MLP neurons of a small language model. Each row is named by its layer, matrix (gate and up: input weights; down: output weights) and neuron, and shows model dimensions 0-191. Each number is 128 + 32 x the weight over its row's rms, rounded and kept within 0 to 255. Numbers have three digits each. A neuron's up and down rows have the sign that makes its largest values positive.
After each neuron's rows, "fires before" lists the tokens most often just after its 100 highest values on Wikipedia text that the model never trained on.

L3.gate295:095166189165100103137109097072112075145078183094069149133165134123181147107132137152127106122110125111134113117126112182120099111062156113127214131198143165134151086157115174064135137110158078101153195116102146095164095099137092163142145160105177106126139141132127131133101173121168134112129119153124140121077150151084177188140129135101115101163098174185120095165166107152163154142141110115142180156068082145131130146094118092130088136154142171110086135198109175101113071154162079177096161122118159077139222154177149089092142109110104162087087098176131118164122148121138143084
L3.up295:143111151175203111142100084151080123101110180128126205211119145115109140064124141120129159158068084142137088182131064107160163088149168107148158103111158039077146120118116183114128144160117099109171135050145136046065162131120139098173118123106115124088140074095139140098213139137202131140127124135132113136165156116146089087078106088129164101113127132100153155112140147077136125117120145163122194144089190161224142135169156095071115118117110127096144113101147152129143112098165113132164142105144125111112182129116155119133139136107154107124092140144146117150125153100150195121
L3.down295:126151109117141172134076169058105051150145164152107173111105109048143164116169104155139124147108127125153144145176126141156056127147110097128137183108118106147138148171165159171131145130124166148095134135110169128075119140157133118160154169132165147189132143086101099166121130113098074092104127158132129080161061163086135136134168140148175159109094144138084132074109122073118144110134110142142188169121150145140098165137093096149191155129135120056079169088116080140098044111149148159103160106136172188163079168138169144076095070131159122150101149130101149056163091060110144152
fires before: " ", "2", " |", "ad"

L3.gate756:181193069144133158110173127131149129141117134122171129120120102101147091145108125085123107111121209100159145120099144150177156137067124097179121101185161113080121138147097169096138066203078115140144153097112034081127137158124145103084161146126117149186149179117037099112082145089176125116133122114096100141185158089175111088128153080151112114126069138131139150143183107140151149124164106127113138122063163187115137125128130107184133151129127158104125153109116154128151155110139119124147111130137125060054181112228119065146141141090078127138118058119148125138116148098174116125
L3.up756:118108144107086120201098143143196120153194076142143094177186139131201115077161143117096120137124064103102109125135129134099152128135099147136153141113116140123177163138139170132189167100025144105140106072155133108089135145117128126145119106151108153125121111192076079111069103109138128184125129134171120219118174150120055118121146159172138120115126119120114138111118141108074135106086178153108136110120085144124140116146085054144069155149154094173121134134088164154159113116097129077118189073181089124109167152111060099114082044139139119131109141132096114155111124117097172168
L3.down756:120132088146120168125128140149156106170054140110075110160120076113088114149177102094113082142123124127115074073155091128060135138085062133151158133117124143100113091180122195106135141126143159167105216098163101116115166157104142072165148085115157163169085126109203113153057143147158148158109103130189117138130127207133067136130124118201137092174165154118186153151172114103117160134120174162097116145122124148129156115178125107119092136152135061143146152130114141134084105107124131183118140139120132143062120127109155123097124038121159080095064145145100127104140108118059098086
fires before: " |", " G"

L7.gate124:071151129157066147094155094127151127143145114112161158133133145161153075118118099062120118154125144140127144144130182101162129119163149181124201122147060068139117141133109072114103115159107083098130142110062055109096136140127167107163101177148136119140107125142064151154088181110174107143086196129095159089144129154125112134130091126117149158084130147154138077133088158168071076107153139067085171104123148177130164196127120179104106064092112103107132130173167148149121118123168124120120136175121078082143130192126051141120125136102140126121175121164099166047170064165154146099
L7.up124:100194104154145124096127127093127124096168143125149200116132123125082107172179122117129128121131130145104122148045127075149124092194089147139220092117143127159146123151124120108116139163134177128150089150166121166155090160066137166103190102167078141149129124119137119136146152079086109144160111090120119134059127116123155092169104114124098162121146083151095215116129079122089124082093096118119140162083116046088082100155165135125050025082148162111122116138086141166127123114136159125164112067107144090127097150132089110183132136099199161157138126129156171108134096141069125116
L7.down124:129174137135140113142163127111089155056183146153138148118109122123102097143162124140097131083070113129101130164099160078116100159146088134111156139104146163153121120074176111132157165171131142098144118114159111163138129111109127155115172115145104163140128106128168084108159129094045117074127082089115106140012128102158143094107094181098112091095198096143132201146177101116092173114085102158168126205127130055099083132176118071126072093120151182082147143123086095136173110129101153105167128096110150114122101103146070132158147172118183133146098178093146150118142090126046139121
fires before: "-", "|"

L3.gate667:172096140151143155103118136187142086165118101102144119144136166149137102127140061139170086099154073129123157152104153174131116117108197154158201145081157130102146116145106107172148072185153153033133135142139124137138193167122060128106157114163192151091117130105151124097207124099176091154124124119116155128163143158101163100154086166093136100149159147120176150146095104170140186084125205095103121155107172139114145145119085066160151073149104165139135120136135142106156182070115148176168184172134099163131085138101076190132130144101160152137163149146102146116128137148185111082
L3.up667:156132116123120124115141128116107110182135150138129112090081129105102122157129157117162128170139073063154166155087126142148104110182123131148174124070096123048135137124135100093098144080117076119104170096153094100118170149142093138081132110143124128111150064124153129119153194143102089129049132116113163113183088080184141157145103110140167055092108127087189188099131100186106056149167083121075149132097124175139127140143109090145212076136103112147091127164089070092153156129124089165154164143095139170123128150195066148067152112085105111123090126101098095086160134148093148159
L3.down667:145128101166125194102132088196109080079086105142197107099120140105153182098082103165110109197177129158136134159130167138110146159150138131141164181090133101112173091089098151126137132087079114058137141103122120161129116142082093131131207151162116116114153066206135130093173112168138112137109136099161084131097140196136105088132116121101121168170123158050132132148123144144148151147178224080100155133085115043131130109137129140199075117117109148124137170113137173149128147126140147086132098128106105144144096132127042144146084155149146134118101172145119182124170136116117158079
fires before: "-"

L5.gate638:141110066150126158137188150154133113172095160145131169144140131116100073139159103142102096124163149143119133134108126138122170147103048114129180202135184071129107056073138168140160149169147141114143137121150119113131119138133134100114130132060125151131153148109176107120082117109090111064146099070141083120131139128101087118129061135127140112155174114166082037120210166149103160096143182086114140089097122188071107164130123182079083128146139131062132131069140130072123104090148142105137155060093077161154165142170099116148124164114154168095172101091155091105116156168095107123
L5.up638:130098097147089101103148211126143096141118114153088176132155143150041114096173114190126146163134122157163169114133120136103129164095101142171106139145153117168099100142109121105149164131181115112137088130136150108117119194134119159141116100194083134124112159112164049063179131141131156108075124065135132144129079148099126166203090149146218191132121142136198047093131170093058190163108138147081145132133169161132147199151078171128098179115201110140149157111130154104145157156146116101154109116155158187156123136131150172140138132150137147132090143160159144117131119144104147132
L5.down638:131092183145130131109091171084132118139140127152131103149083145171132127164119161117175133074118105106157173160102147097136095144112118187144059104140181112143155145133147118081158121149138126090136127176142121082126173125127126169169161124144182080152103100120057159134061151165139118081108070084097153163104187145123125112135107166151104158140165121106058146084101153103137149169081122196155054155148154147118080174143099074188097118093096157160089160111081098156159143112120113138104150124179102104166075152106126126185141049164200146106201132143111187129142134139140113080
fires before: " of", ",", "s", " and", "'"

L8.gate602:104164104082110152148136143141116121111121110116101131178108150186102169164103244146166109126069124078117078190109139107111117117071134147066190093110138131103168123097149101134082153087091147147160110140092118126117175081109169088161136173149193154134183144130143143175113094200177105136140189091154122105133119088149127131093109080070133108138141163150142098124099060120138124135133115055128140139104092114039148157151052129107085089067153139106149145133102088111143106125102119123131119075084118105132175151086141144146144107101145127093077126142111116054151099112076131106
L8.up602:160100139110169077077162084067100056124128127114125121092124075188095135089122069122130112162095093109071128147125126115160144087094116083075099091128120167110179116089178096132146082114083102130149096101139107114092154103166173163149123074101103119139099078168081103108089180139147155186092103167166136130145129151205158143133072091137134072142126117092084108133142149087156139162103182115115124112105178100131124149095118140119136087129129075167122091159160139137135138077098165199170125145124155161137150081129103142106091146188182045117141052143137099126127154162113161082
L8.down602:136128088140102128173113118113152115053080159115180140099092089132171131166126105093084102164117145142130117070144137165112119173157120094101156153083081130176129189141091070143184067125175105102158159113119113139137079134171120185181107167188149114135102110078096088072130200106116113127145176105113171111142132149131094153091171153173160139140101093164108119095130120132111153166117091180114143105078104144142120082109146127099174092027142180087086129117200139192140097097095144139157142144166139132131121110183116123128141138164116096081136124118093134131167198177070155115
fires before: "|", "-"

L2.gate587:133153121117139122120029098105114128101122128129154108152094140079144099115136147125185155198165116121127076099114191055150092130138127140125085157124137165170133101153133094093112139097168081119150095136116133060128103094161132125146148048143078158148081181114141107154101136126118115096127140156120095153155200157126132125116137081116113085161140168130161091110117103143116128116122056150157141095120186142134137127081106136163148173127130155049114104123157099088143156135088096157058159205084117140135064211127104142095105152081155123071139154199128079150101065177119098168
L2.up587:119131124102124130089047105127135053084150143136174160132141106104131147117146180075173122135131099099177158072179150136163130124076096096111209152117125102138115101110181106094107109158151117130188130152115151095174146081142182116136129144148114141158109154174093115110162189142110163115133140138145105151071169085093159141133122086092155115163119087103130149161155108125152126145043082169135111139132169170135155128097117106087139105161131180105111145147109152101124160179088135164152134196082192173207099188114152126127101151113132158167126113224161114139135043148140126179
L2.down587:115125106156118143153129101110115119086111141124119184081138097147123132148122197138129140101073113091161180149153150160148204111089130127128183096119098123091103143126219109180143149179156158174185115156153105112173139142179174163179143158126130122114102081126179108046143208125086158125151138153088176150078116116125137142087120080104123146104134035102102171143138144145141147181143097172130070157149103133170119152146135123107104067119140124140086127166078129165140108130112185125156149118107200172170142158140175060193140076098178118167160138139129130115123094095128148106
fires before: "==", "===", "In", "The", "|"

L5.gate503:120100135168133101080062132094110134169191123104137118090138146113142174146162128200123130075121104121113140122125158051121116073109101189123113155146179143143146098073093107131093137156117120136165155121192091149186087152147128094167148133155079169175071144164158130142147159093066160136130106109095141097136108102094180128128112107116131100054159101140169183098137103174162075085070082165138137173129080133099103137128086138146134102110132171064120139167064106142071096136103162122156113147102140129176103110120108159103179140185127173164145177157111138187151088068123086156
L5.up503:145123095123144119085114081071122131162146124097179126144124153116134154167120090104133148063124117146104113093090124069139114069158097168120123123144157147110161038130074096090115179170123143129217156109176125118193154157128150101142177117122121163136082115076154125089135186146042135105132084103058128080109120103093124123112131081147117094109133069116171162134162140171163067068103077163156091155173119125122098142128091144171143095113155150060114139146071136115137119138059144156155075173136131133132150078151070187115150118157173157120143165162118138145123110068137138147
L5.down503:126136083136130116125117122106132123151161104110159140094114123136120130168124107129122168103078140073093138138138150096091142145085136196120134123178122085165151138141121079102113138147139090149184177098152139162196119123118169137144211089124111157164045052164156128074149091092112120068136069026149151113136124141106127135141139166085179084131110129131144174076137088143131154137127127172171145169175128109119122126143099080149097115109167177124132150145064146155108098124070156206145217192133159167142115143152095152088189131126156179143051152133174142126152133124145111120
fires before: "\n", "\n\n", "=="

L7.gate293:106076116127085166113103153180144123191084185141127172078179133148156143113180129129128135123146102136045070167124127105118098149128151199123132147133154110053104134138096150184154116173105101110157154097123132116123114133113105161049132088145112080101151121122092105125110174131152121084101136094093137147116135157089142129128120102089134137126058155105134119099182122138111066145100125116167141064125139182109142113146086153079092045116072178131084073119099098036141162096180132134117153114103163086138152137143085147140115086112170178168132151135077132124195073100141094169
L7.up293:129034089166120124115133174110121138198088110117174191128101114133176139092170122095097091123173082182091117118086161105093116154162091155155166150111077128141089088138124093126135124075154071105163198142118139120086095132158115111143156178134144094089093081133079127134197132080139118097092174045121156130120160162132119103125108094158101102132130128166130126152127095111117139139132151070090146071112150168153115089099144144052120161137119111063132133188080131151167132098171158143140197148145205077095125141156074152126124122140152169167138148090122120121143118165157173083
L7.down293:176080101136116125155117144171090117071123143099162161091153124110096132070114151109176163126166091150094127064100144103134097116166109195133110148110143144061116103128098199138124080175121081199167178160058115096179173151112143175099125149143169099139184063130123104120157180164175154108108208100133146142095170141097188103124065115124121133158119144146102076098118082126142125138137136111142155110128082116086101098106103146110146106110137121137081119135100140157167170143093125128121135086083130122151092182150032207115143145131191118165130124136092121110133139137142173189
fires before: "-"

L3.gate636:094177185110096077147136121085118142145088110187120177135104130096145152139120126136151148084174109109126098071113136105148138122101089112176114128141118136121146069086113127122159147138151126195151148149115152131107137163118125085118141160164119197106052184109142118175154165144131106152218166073091070100112111107163119160156174108159093141097147110184155147150152135146136147130083132196209142165131137102113199176122122106212090149083180189110171168126122115114144185124093125067065119130094085165112096128151097119103090161122183160138152130131088083149113120159126146094
L3.up636:081125114194172115145141143092122109096159113130158136143107171162106079133118104163131125115157118097119163096145207101144125096017093093163124134149112150193136061145152131182104183127112113144118128181148121165206128134100113107130149136089093115100057158166100172087135140100112131150193161071160148111156145117137144106128133143120136097143144067128133125196136111140123146171095097140230138184103108104142117171116079161160157115102108167078154117150117129161101139204101111110093106194161143174191084143129134120116124133156188132103186144123098139167092116139140147089
L3.down636:068187102143168089104189106092117129095130098128140164129142117154111108092097081117101140122115148075103135142096201074124139123081089152110126112140121125162114127124154142176087142147120099115153131152109099153201114126176106116173137115097129137146070142137167134082165153079069118145191159098120160091099134122136162111110165188130152098158145046118142141171165114152144160145106119170190133169128145109145119225102087123139122087118126201050123174111086074150115109162117136085127112180129134190141086171143177125121155108176169138095147145110156159179100078064082137113
fires before: "===", "==", "|", "A"

L2.gate12:196134145163149175115087123184129142174208147102141114092170180138144163126127153116128146156159102121141105164115159132056115169115138104127160148130143139170132132092072177144187121102146107129129154087129144140167136137122128114114116162124182094140126139118141087105128051108145192109095139101098085113145078102174131085138114103153115172114165118137182132175116092146106126163111145073075100188124119107168094112180164174116123091125107154123140083096087057114095066116077159143148103131088131193190147103138074122091138115092117147092126165077044160109181151132073110066
L2.up12:133104151147151135097137076145160136147101153135136109118156138073106128107129061168089145098136128162093144126143137095096120113141143166146153095162057111167097107152124141178134115138083190135133153153100173154150096146200141086115120082099145114162165142117141083115125043116134092187171155129146084115155026167118156085085145143124154201081056187111090136182162090154089145163168132101113140177109130126126112096097090141161133129126203118130156105152161088135138083151175143133162114111139168211139176118100081112093103176105109129153087136079129176107115135182129178130
L2.down12:125102136098147158134160079118165115121161161143130149087158126158158102177183123148134110156075093206147125143128141081106167130131163114168179144159103145138131150094116135157124135043118069097165120091121107092125108125100156183070201167095166121086163125159111102106132091107097188173100139075102096095135052134188158103166043065164116128081096159146092153154121098158111077154056084111120148120123106102094139116158176156104157109121112106108136124129078138156103100151148177143143114097112063147170151088126085131139120118152164124100095132161111199116159124130124124049
fires before: "-", "|", " Cl"

L5.gate48:132122111147159139069083160085167117131123121142167177163141157114112105113128083185134151097147106086089187099136131054110152130090077132141117083126137159127153077121111123124105174142128147159084141101182128121157147117108152083116149119168127160170096112126117105118120154061073087120104096097128096038124083052156151144189116113129098060151098126119168156113141108172141092109088074150134088093104100119136109152104069131067149108116184152113135171146087175183149099132090178107168106189114090145157158133114106124159108159165186180130137141185174121149144154104213095153
L5.up48:114103133117128167117108159079136077137164137094114161136135128115110130112147067154118113101149140115070113066163111111081089086105067162158131133054151147104174043054158115081127124144138135128160119062175097170163153157122096122118161146119141153150073138138164121123115158108064160053127132107076120086126099060159168117158132049081124069137100114177190150171141129173133110093085092160136084122141191128136070130101108091106106084144173165103135156110123133129132108076108171111157106189132119144164138156144117120134111127167172189123126127151177140101167140142181089151
L5.down48:141129115137187116134130177097105146055127142145144136160123098146114110146174119156140129086094133114145118127143112084164152142108109128057114076104098139145107116119145130154105146165121124149122135147168140114186144116154142134140123068154105166179051173138154115127158121093078091103178121103128123168034173069164092114168112159133099091172154070141116201142126145113113194103179174156157097144100121066086117133129155129153095117116089155086104194055042093087136105129141132175129109133080136123099134172126098142165084126147159079181085216110169149123098097133107149104
fires before: "\n", "\n\n", "==", "The"

L5.gate493:124187143115134082096119121077095108103155078131124140137093168148083100134186077142146174073123111112127108144104185094139137109172118162141165166123119155120141116106109123160149155127129088122180157122229133136219140131136160138170170085158122155134166112111197119132154165104100109123141117094068131097131154089195184127120131101099097107139109063101150141124191095165139096136097094113163072158093099144124100187101084119105089075138132206061127166124117074106121135101104132117140090177116145130202141129092110168160113102137208047171117137149123144141130113128128123114
L5.up493:091200124156134079131136128100133124187137086102096059091139149133068132105132123137153119096155101090055141104097205130155135103124092178125164155155085092133147143124151100174116154149128101147159148148194116142164139126114161146108122112130178166130147126126156145146132171119144121133165130071108153093102072078147171120106157122090101101135108150055135145129169134123144082149089084163176151148120130093156146216117074176105140123089098184096122177168122095110126136129119220129169120163084122094161083156100105134179141152178209112139081170146146100205095123098120142099
L5.down493:137133124117123128123179129071133123150164098134160158148081148094063101089151123144182155102140099072098164199145154154138143133146074159151170122158100186164108159122160151102182167103101076159139181150131098119095146109086109094097140118131170204140104176049136159122177154109100152116174159082147172094089140084154108077111132171123117114109118125124107193168175141140176102129142113115204115214107149083111106164140159113129113096074164150100105145141100124109162182108091161129146099117129137116142067114183126093140114147180214124157103152127110156119135124079085135080
fires before: "==", "The", "===", "In", "A", "S"

L7.gate78:130112119127084123126123174066181115163085184176131051101113115115139119126152116144143082096118177077145122063151049148070097131157109173100137142088130125130170172062091061159094163106113150160112142110205142095113054124140130133144122098160143079194163125147122105237134178079111101103134130095112115081133153122122120132163129109109172099162109164159093133130148149097106119096160121147113139119158145137128137107152095150155142147089137119074177121110157178113126094101128120109139056130149170175185096140090064133157135150183121124184119084099157114106114154080130084145
L7.up78:139124096160122166151167156050102105184132112102086130156097036133073151138138147151140077181115134146159153082090080129130111101143114145109140151124149168135097188094142131115092103166178088179130156156130118150105084114153165114090107134146140105141092141143180112155177147146192140144153084109180062111136171050094131087132103084138112139140164163144103131150145156098162139092078118133115147141107155076149150153097095146123143162097134154145156091150071137195190137144181155139090137173072085161186169127116072137160118166085119151150114082181170131145164098103113197155
L7.down78:090173123106105129160100066133115201081127167136112135140145111131097145207126138143130137154079116129190145173140159145159146119149122141201112124161156111099085139209133173061137157112135083119123088107164123147074076163133149159121105138189116102097126122125086171126144073113165108087123099152115157141112134120099149121131118081137092143186114147101123155172105129128176170142076132176098122165175160089120060122118149049139089062113112141150117073110088096128158160097198105109133116138163160134088141160107123157089067130139185084099094183148133141107103137065156186084
fires before: " ", ",", "s", " Democrat"

L7.gate675:125175109136150127116170154094087182178129136180114076133112135081146110072085187083138149104145251129104110164129082073131066178134148126128119154126118157100132138139113079114083157057089143099071164130131106110149104106169105077166153077118086185117092154110076107101114168113102138142138126095116153186142166108093165112096140124140122121142151104137059135096127073138132163124128124139142083119089108192137120116168162086121085117146131080146105076167129107084067124117151125159119136100130133131100128140085113146102151089091153165156059102160094136057139069140177089150
L7.up675:135105114155133143138148149128095137134168168098044109110156189085158111161143149159074201122103186136101074169139108098134136063116086177083067139134114102124158094125147184122100045130177095113144088156135182135116083129120122130150143157135153148064169126165175086077159107153130153195101083116179148117129119109173120115119172110145110158152139110132159169100120092154139126136138116129158096121135070117152161052147174095111119145159088116091107088083143124127120107171065143034047164152132132148119151100151136110148120103134164118102124148121126121193158078119174098086
L7.down675:141143123082143092174068109129117115177132169165146093053106117119119092140180162091142160136147161205108116120164150168108116132135111118159115076114153146119168102095112121169099152111106158117099117147086144131098134114095103149103170174093100126137148225087155137159111148115138086123187080139130128093195149093150148112134094121150176111095182109168096197154083149155102167122140101091097131113103142178161123139198137105124168129114100101192163201147093137159147109109104155087157150180150083191123101135178178120144143154113114074100113154172101194067133131073140079126
fires before: ".", ",", " of", " for", " in"

L5.gate389:083126089124147119068066091115098141100166131138140174135091131117152172150150125142106095063074146144089113175077091060138132055095159160089124131113167106139157076146092106142139180157109125115185171166169132124179085127136158083169171129210094172183062119126125107115147128067093102144120114089103136121103073106185175160119140149129145070138153067086152137116147114169169093126093094127128132127149140108113135152118091111104091050108084152135113159123076138100124108124102169141131150209094103130141125126128161136148141138180207176181149161137078130142137113106112115123
L5.up389:117144135121129098108127083054121135122168087106120140128109172108152165181158118130129085049092171123127089119110116050161096071093120173086130148095111131104167069155110109144130167131119114105211128104168082121167062119149146106189125119174113153154084130122119083144154171099087146132160133140108101151143043114159177149123133148114136066136132086103163137115151105173121086079112124139160151146116147145097134089121109117098114062102093164128103130121059116082133117109067166147133184232098110143139123086156178145124112098184207163160116149136125152140144106106081140104
L5.down389:119139124138123155148138073078137135096157134117105113106114164166137218153109092125158165118088120183090129154099120023133102076118114181075152150092118135150126108137160140136119189115110133124154132134118168133154090160119159135172112088100114176159000098170092156103155148093120167105072103132155121127144120137163161173096146179107110056137115137157152138112132075175091144104136076143133159107122106105129122113153102108125090095125142162120141170124084122146108100110132173133168150123107094110095157148158088127143148106145154206142151136141122140147173085122136106154
fires before: "\n", "\n\n", "=="

L5.gate622:121117120180128152066159093141125175150133111102073103100146090170166190105107119119112106090140140086150138093148163156120104126133098098175151123126083120127125144116112078185192162170096111136036111146094101121116087137077134135172124120135026157094120131069155199154132079085132121164152153142099144185183166108083138126097157161133175128172119151160124147138124073194178058117134096160181178131084149104103098062084110093118133100150119058132150099141083115129171158121160068113137102137138130103112127094133081119114102135127102133178123138192145091142166150131140158115
L5.up622:124141083155101130187147105192118125128139130195187153145114186142190093158120169174192092112102113146131104154165114117056126093136092145142180087134147056144136109128171108160145139078167131117151175128157140052158102152144117123146148133132098107128186046172133171145142139109150163153156118102177122103125122140104137111162116142116121155128119168167117170130084125172228073145133133128166135123125128149114080119130185090123135173158154120102156151166063118127110124047136154115097082124146192128185105160087102181121131069185162111111138134108176089170145149109106159115
L5.down622:121125109159117156144161165154165091126141122114188161163103122110111114120137157122191139103111174178121097152166163051115137122154115129100143136118132092130160101162091163137104199078171139114171195111134100052198151089135093191119143133115141137100233078143159135160182116137115162159131126149178130135099133157106116115202094137165188175095149158151118240123106140138143179148094123106154155135126152143124087129109165118107164114205115165142170135132128116119022092085121157128116106144095167110153114127122113140126151096122159131101157125113168183159099162149112122159
fires before: " |", " of", ".", "g", ":", "ts"

L7.gate403:096117081098118104120137135154130063162145092091144075093120092166169026114070150111090147120141116152134110163089224162141152197168136130057125145137138068105122138133103104120099107068077092092104152078070077184118164081140140101117149132173133153215097156110147121067102122188172147050130087150156129111143087106139116140116093097111174103141160095102116165144131132151096113191135123138157115104138109127136139097194176148176127098108167114126104147126133091181118115168147125138152118152065145127133070153144089112125106102115121136121150084163164101176146126122115106121
L7.up403:113083136132118129077088113105141135140142070081150149118144089140130140111146119092093118109116122134131156156131119114169126163136097152112097080117131140120104144164127114163151103155080208129147124082115154188156091073160092166044164106157154109088118192121107149101098164070132136081103097090210140116201104149161086137140096101158116094151163147142175065139111109161125155131118150129118195110094179139103067131109108226161104059153082132138156119100109087138113143086126170148214205175144105134133176095129142119134138147089143136157156150098145083082157117123167163113
L7.down403:093152165121098130149100140121149110069135168161109154112127160084083157069124115176138175147081108169134093121061199138116164098103175114081111099126136176134118142170122110131178135027204100069105163106125095091139105064132091134207143145108081115163174120147134106147135138092074194111095146159148107073103129149122140073119137104146131128043144160144100114144118116171115204091141076112158125142102147121147174148164118119113116076135141126126152120072139125163154148079134094132129186141138065146167148132187112160164119162124153111131101113084144143130174081115165105157
fires before: "-", " a", "us"

L5.gate373:106124092148091158102167107152158123124148103123182096102134129175102171128130137121116175099138108124128174102079127201039163126151163141144081122065135092089198122139133194110103108154067110155098153171082137186099105119103080136134184183117172115153111103122102163138103107145130121118085133126121148151172157159088107138126055132078120166131097101113139150126134097107142105034124123067134160142132148167087183124120135156091129083127127071131140172161106130119170061158162169132122137151123166139131112112165081062117103085129139144184178062148079132121046145136099135106
L5.up373:116121138097090136055135120109170125115096128150165143120133135097088173145135117073098130149137115148185155116104111190100172078141145126102116094145104167080074106168090139100085176152090149118117149151063132142128116113147069139142156130146087080117165152153067132131132134157115126124133106166159140110110106157086079090138076107057152072151067075197074144049142104137130122116098100106100092084159127184116113146151120128175166115060141077128086162158104151170120171108140123135099136124151081135154115107118090074139103116079138125171159072097144108066106040141200117139
L5.down373:075131103086145129128154127072137118111140149142137165113160195138118072133093076146101106118122082177138104178122184151141104148101124113166149121087187099150125125138147127100118086104163121108084103106175144174138156083148134085187150127186120166144103116127097164062104129130128145103080136133154107164083125071205182131081191158115094055092146128191117057113160078123175101121116152117195126109158149083150138162157135091166184110106075144203132112126109074125160153121108105144190089127109144122118113123156134153091154151076108158137101183155160121116118159154203128104
fires before: " a", " the", " S", " American", " an", " also"

L5.gate390:134117088127117106092132079081056118111154167129152108064141117145177122119129122136136119060099106109092090145126108068149137131127128142102096180142070133130128095112109095161084154131183122081168106100210053170178129188078146077080109139101153126098123114129134142140122142124135104094053075152113180074073082088144165125142107139096139138179111122148091175145102127167132137161113133120122140151142119124144071153079057159038125087073122167139116174099084115167127085137124089073140118157075161141171132099130141112150139164155126155167111132185130145080097155116174118094
L5.up390:124137089122112158109054113105087129150141154117136143123103108136166182121081105173156186085131075106087141107157168072137110065172141160052146162158130114123154074146137142113131136140138181153205117102166121160127091138092134105101134175135117147164162135148117158068101203113109116124101124128076139110147140086183124119171132115107166134123081152079078145151112169165197154114171102136123178157110173075117152141133107156094130037052120201107116092136103119176180161094167146123155131157135122129104091132153112139103136140157140149149085079152137156106120032089156119150
L5.down390:082161114145099097097129198087097101123116127170139101168109135114121139160146125143153162077123216159122132128132145062130137098122144141121132115140144120171071133114100130149121149144134138147197147090120165173137077209065189142164098118146120131153063072141140117098141118138123122055142085129159127129089047173124203089143111096078092143183111121102099105131162180169146082122185108131219107138088137108117131107095138180110069122083188179137115132160081116131163140118105119133104105090095112096140131163158118135150121125091103182181102086157113161175127077116120156117
fires before: "\n", "\n\n", "=="

L7.gate486:142131140154163112147106122109161182173171154209132104097125179112132153111104177070166151161112151096129050187129108081132154161070178218096101149094125101104108116132103102141123119123148119149160108131094081101119088118081122096127120162092096197123154122068100092060195109149124145162068079068095130113079104069110112090107152178195073078128110155128106130111125169163112151118123111151137089180070124143149121137158137126112121152091098102146125169139139146139138111097140106118137123124091063146103110173112106139112064135067066158168099167110123162105122133102150104109
L7.up486:111172148102127126122151128144079093157168138047081115174117138075098099116107105139103090148163164119156165141054104041131116141127166168100087116146131096171076164118145162141159110200128147107097143086168085146121096156132146108117168183146141119122141169196113127112128160180118129134178186112116083131172143161087090124115134118110112141168211088135086157114143148140164151127111140141108122138092093199122134116206137092144121151111188152141110174117129159103075105118140182145128127207092199124081093101066142072127104096185156150138130173126150127130088112115150123096
L7.down486:113123118160116148084114141115132117099147103194170189135118135089204125113166146169153113119127150139127073123138056104111090176141078164082077138076076059130123145071043099170121143112064124156157104138116170070108117137062155141108185127159077185117153164123158101174154110140100122137127083186091144138109149152139108187100176154165155100079137080169132104095159151121123107086095135135116176124152074116108119120140144118108159144132094043122208131143114108119097122145141171137153131161124107109090145076160163122080130111139143103094111105129115165131166088146193089154
fires before: " of", ",", ".", " to", " and"

L8.gate39:121127121155109121148135098112090102142124129123146130090105125166157096091150151126157123117128115111143147139114093128097152080109137131146198149102119133118162063112075105069089148113188116162115105094105093132174174039155148147127097071151138149138216185158203146092175153082156116087090105070083130111177116178118118134104075067098157108078166128158119144100109079126130066103140107125143099104103151157090111092083142163139045104104102164133088134153097135074102115081102110138141141079064127087092138121134073128108099142129177142120081164138104155098116058112198126107
L8.up39:127153142153134105112124184169125107112167119159092110125144133167140115161117167092134197111091169096173086097131125153130122160156119182143147104096106119087131097105178175142086119132138138090105126115094129172116160051169088081126150105131165143119180085162180087119130215128140143132145139146165121047152163127160079139100138084142091116162155098168153099115064080139115171146124158121119191119121112126176177182114065149121034041111119151129093112120073123090138142138125212135128169129121134104162176114148084163096112168141162125090128167141120092124189166128096128156
L8.down39:147141156133177145113144190192121118091173109140129166101165183148082122090122163124105143154136136103141086076071132071133117124107108098136123142155099076164129089095157112160123167174138140122126099125078105155080124075173114150169176135175113176140050151135142112122123166145113128117151181037165165085086198127130108144140139137147090131113172129143116117185127096162117113166093159103040193131132062118121144173132115114097091131159111092103170069106111130132126115102132223189147114141098148117197125183128079147157077115117144111107102182138161091149142133113153141147
fires before: "\n", "\n\n", "-"